Weights of a small GPT-style language model, trained from scratch on English Wikipedia.
Size: 14 layers, MLP 1536 tanh GELU.
Architecture: RMSNorm before each block, learned positions, biases, untied embeddings.
Training: a variant of Adam for these matrices, 401M tokens.
MLP neurons of a small language model. Each row is named by its layer, matrix (up: input weights; down: output weights) and neuron, and shows model dimensions 256-383. Each number is 128 + 32 x the weight over its row's rms, rounded and kept within 0 to 255. Numbers have three digits each.
After each neuron's rows, "fires in" lists the words (lower case) most often at its 100 highest values on Wikipedia text that the model never trained on.

L6.up11:128133158120087147149123084106067146155080105170096072128110115148104165099094095131186125131123125140191132158113155120042147131090143093089145136106140094090099081157156182145119094067125124073193070178116090115122094098087072183128108117127143102136174098131093130124144077097100119201135120132154112101120109160136176149143074170091173169158170139128111166167081160121214163163123
L6.down11:154092097101143069090152121118175092115107072145092139118076093116128152102141127166111092126073119122114101119128142129163150103113074169142167074123172234111115188168115131120140096122100082145130125107095116140112130127152152057144137113087134146118090216121198158162098183182129134098157032183102129131068161105093079202092114117165100118170124222083145116107121127130056123104129
fires in: "and", "the"

L7.up1157:136157129123104109125158152132038144152114085074142170152137120161154130092126145117158124140154106087171188105115149118165131090148176119109195129110113113139168147148149106112043081117062101118081113120069106070138153126160173128155090151147118124151151095158136106140095141141127141175182078187105148130081123133054106135134150103147146056083096102105141142117167187117153167132116
L7.down1157:104136061127152086102150090121049150109126161101152136127095162087153127108122098105177092148157140161141082159190224190116116137089151102142112152172180114075178108166131187145151117196110149158087137125155105133068142063126112115140115127104114123101164121097170109140089119156160156096116086107097129140133156139171112190138137133097134093082155208145105120147036207138125140112181
fires in: "the", "with", "as", "for", "found"

L8.up563:144113106105100103092104135093122126144080129135126150113139107131147121130157171089124090076113130066112165113102111147092156147106162140120077118090104137200159108061177164146056094081105131136115115108099122157155134137143142127133159094171076088127096103130079124126124065112152131119142175142150117119075125134081143118146148127130075169086162143105200100134112170116197220139142
L8.down563:100109142104151093105166103104101160118105127143126136124106118147129169090086162148089069132094129139104105110133121145169075115200158120102140102145196121119148098170121098173118109098165121200148148052112111148134163145145163136164058140079148168129157179156186105168141119115165097174188124120122151121165094159132076096119137124094149130144146134104119162057139142128104037117123
fires in: "and", "the", "or"

L7.up1436:138072124114128102118203100135106183166115121100173137169148173126116110119163127126138094117158118161157150151208122179124127121133154120157136088131116107156124169114085079073122085121159109164091142185165131183130145098134119158094141150135155115105146100123132154100109156099169127102150117152121145067035100095125124098092121156113115143128120122125135166165135142114136130056152
L7.down1436:118188140140116119147089233126150081121115189144083172121180124137084134103224121136095106158122113130113164125139096110154182118166116138046119149128088179117099087150143162176145116120117150139174113171170130197115112119148126152125095119148103143127101180092075130179133132079161144176161119121143180116125046114092128143165135124105157096140195119089133168141097155124126105122166
fires in: "it", "she", "i", "never", "and", "t"

L6.up1262:152158131069130118132132132092120100106080135142091146153090157105154125161153121115106073102103120146145122198167136110140151127090123105105130228113151144140200080134160127154119076060102154193094089137126108101121096128172116217146170122156127126148133162137096141073080110083127108095132112135092123105169136113126101184145143176069118155152137084155135168142129097128160147107109
L6.down1262:116099158117138199098132160111128106162122132124106093124136129153149164174109102111074062097055128097119080167137145104173135126170144115111092187098225114144128107109123139195111163097151131059159101131171167094172123129128157142114099150217138107139067099087168085176129138106163151154136177124177104124145122139108094063087084130175126138087150125142147097120108150114097176121161
fires in: "to", "for", "with", "mex", "ost"

L6.up1364:212099114105129140078132133133042129138131148121121132122143158149127131143096103118195075144121126172210135129121156080131120105115137114109161121072096135148110122103134091133146059063096160150075176159099112193112127127155115139169176131141142131121129177121150158102162103144110085128134107093147159131129151122075151095084140168150148165153147122047145151120137146144205153152133
L6.down1364:141122134124153129152161088113142186135159106141098077135075170128113117179116125147087126149043125128110121124074092183092186103127125099093090081108118149114127182161114161112180143161206110117125137096120169159160171098142113138073093164132093122121113106135093086130094146107156200144093111197129111190134095090195108162179143135131145097106072107145099081106130143144164122112124
fires in: "for", "an", "brother", "with"

L8.up1163:157112096078116178087102173158154081108132209196135151122176186114118153136163135156143112125135110135107174139130098186082075133131128108136087204137139159126115104126117162207107137119089083076110136179105127124175132072133104114193126084195166107147146082138070156040113056125104116068173096121114158111151055107128133106141129130117154089130106158145158104105094109099200114092127
L8.down1163:079102137205139169175163149188118137103057109076132150117112083171149068097134147127100082141112126100176099112172174086157067152134164112139145073093078136126154128115083091100117156122153151167124129117094104115123087174169110151070145090087150142092126117102145143188145154149163113096090169139106164198155131109113171145105097085112102195119181119095136130177193097132056184136110
fires in: "who", "by", "also", "which", "that"

L6.up615:196143114146127073171167121114164106129132161116125170121099172102138045183215068141136150096094115093179152103186108168125201128160146143149090162158130117144134135154122133154115058149134149110063132155151142164145129163131032090151161088128157121152149161118111111099077125072175157124082138109101167094146199086080090116144137151168098115133128121099125144101101132113135135142106
L6.down615:117149112163095104078064090118089191060136087111102101113201135144127107097060114170103096138143097086118155152042079127134110125119113151121219128112154171115150168124149192154165129142089121124165137112048104081094145061106157132150159129124145150113109097113167179160159070141116155132157126165129114181120136150117149184106140094057114155134125152111139144151122179135125152112110
fires in: "that", "also", "was", "it", "as", "which"

L5.up1133:174160128136084132143146145120117140153117121172144157127184176143099156144156102162109138092111134103132176128172092213198157124110111119148108177166103182139131144192155123123081106130123134125074143063167140131156133120133120154097179110165174110147167094161113084118116080072104156101147153127057203115090118134044078130085103128111148157114147152125107236153094151107154100091086
L5.down1133:127205151146158121136109178113113110104122137113075120124160108109121100109124099178129086153111120155123116116089125119111134115135144117073158091099138079129071144138168156119137128116094071171199168138155102074076158123102112179134189121099107131139090112129165187076129147169137098135134115117196118128134195152189094156184118116116094158111134116144080106121145080134183127082123
fires in: "to", "which", "it", "had", "she"

L6.up447:145094161156077096107141082132074169124150129147182119161057142100084176149097113148111128135138119104134140166185094161072118140128136107115090122144114121121103175089082155154147082156146152082132124097050126105122136038077097120085086140155174126140122163127150143127050094081097145069140120120127146113090058118136146130051054151144150113158125155105070153144113202097120160132125
L6.down447:129166118146157136192121127131103067156169166118084127115192108116116184176186114149098070060083135096177097116142185086185118138137085142074160126118142150130096131114135157117123119120155086123152077170096165165191117154168129167187179114075094142145099137153118131108157142195095150182102131131163127114104165091083102181117124110132117098110137116120173141120113065129094110119153
fires in: "and", "told", "or", "qualified"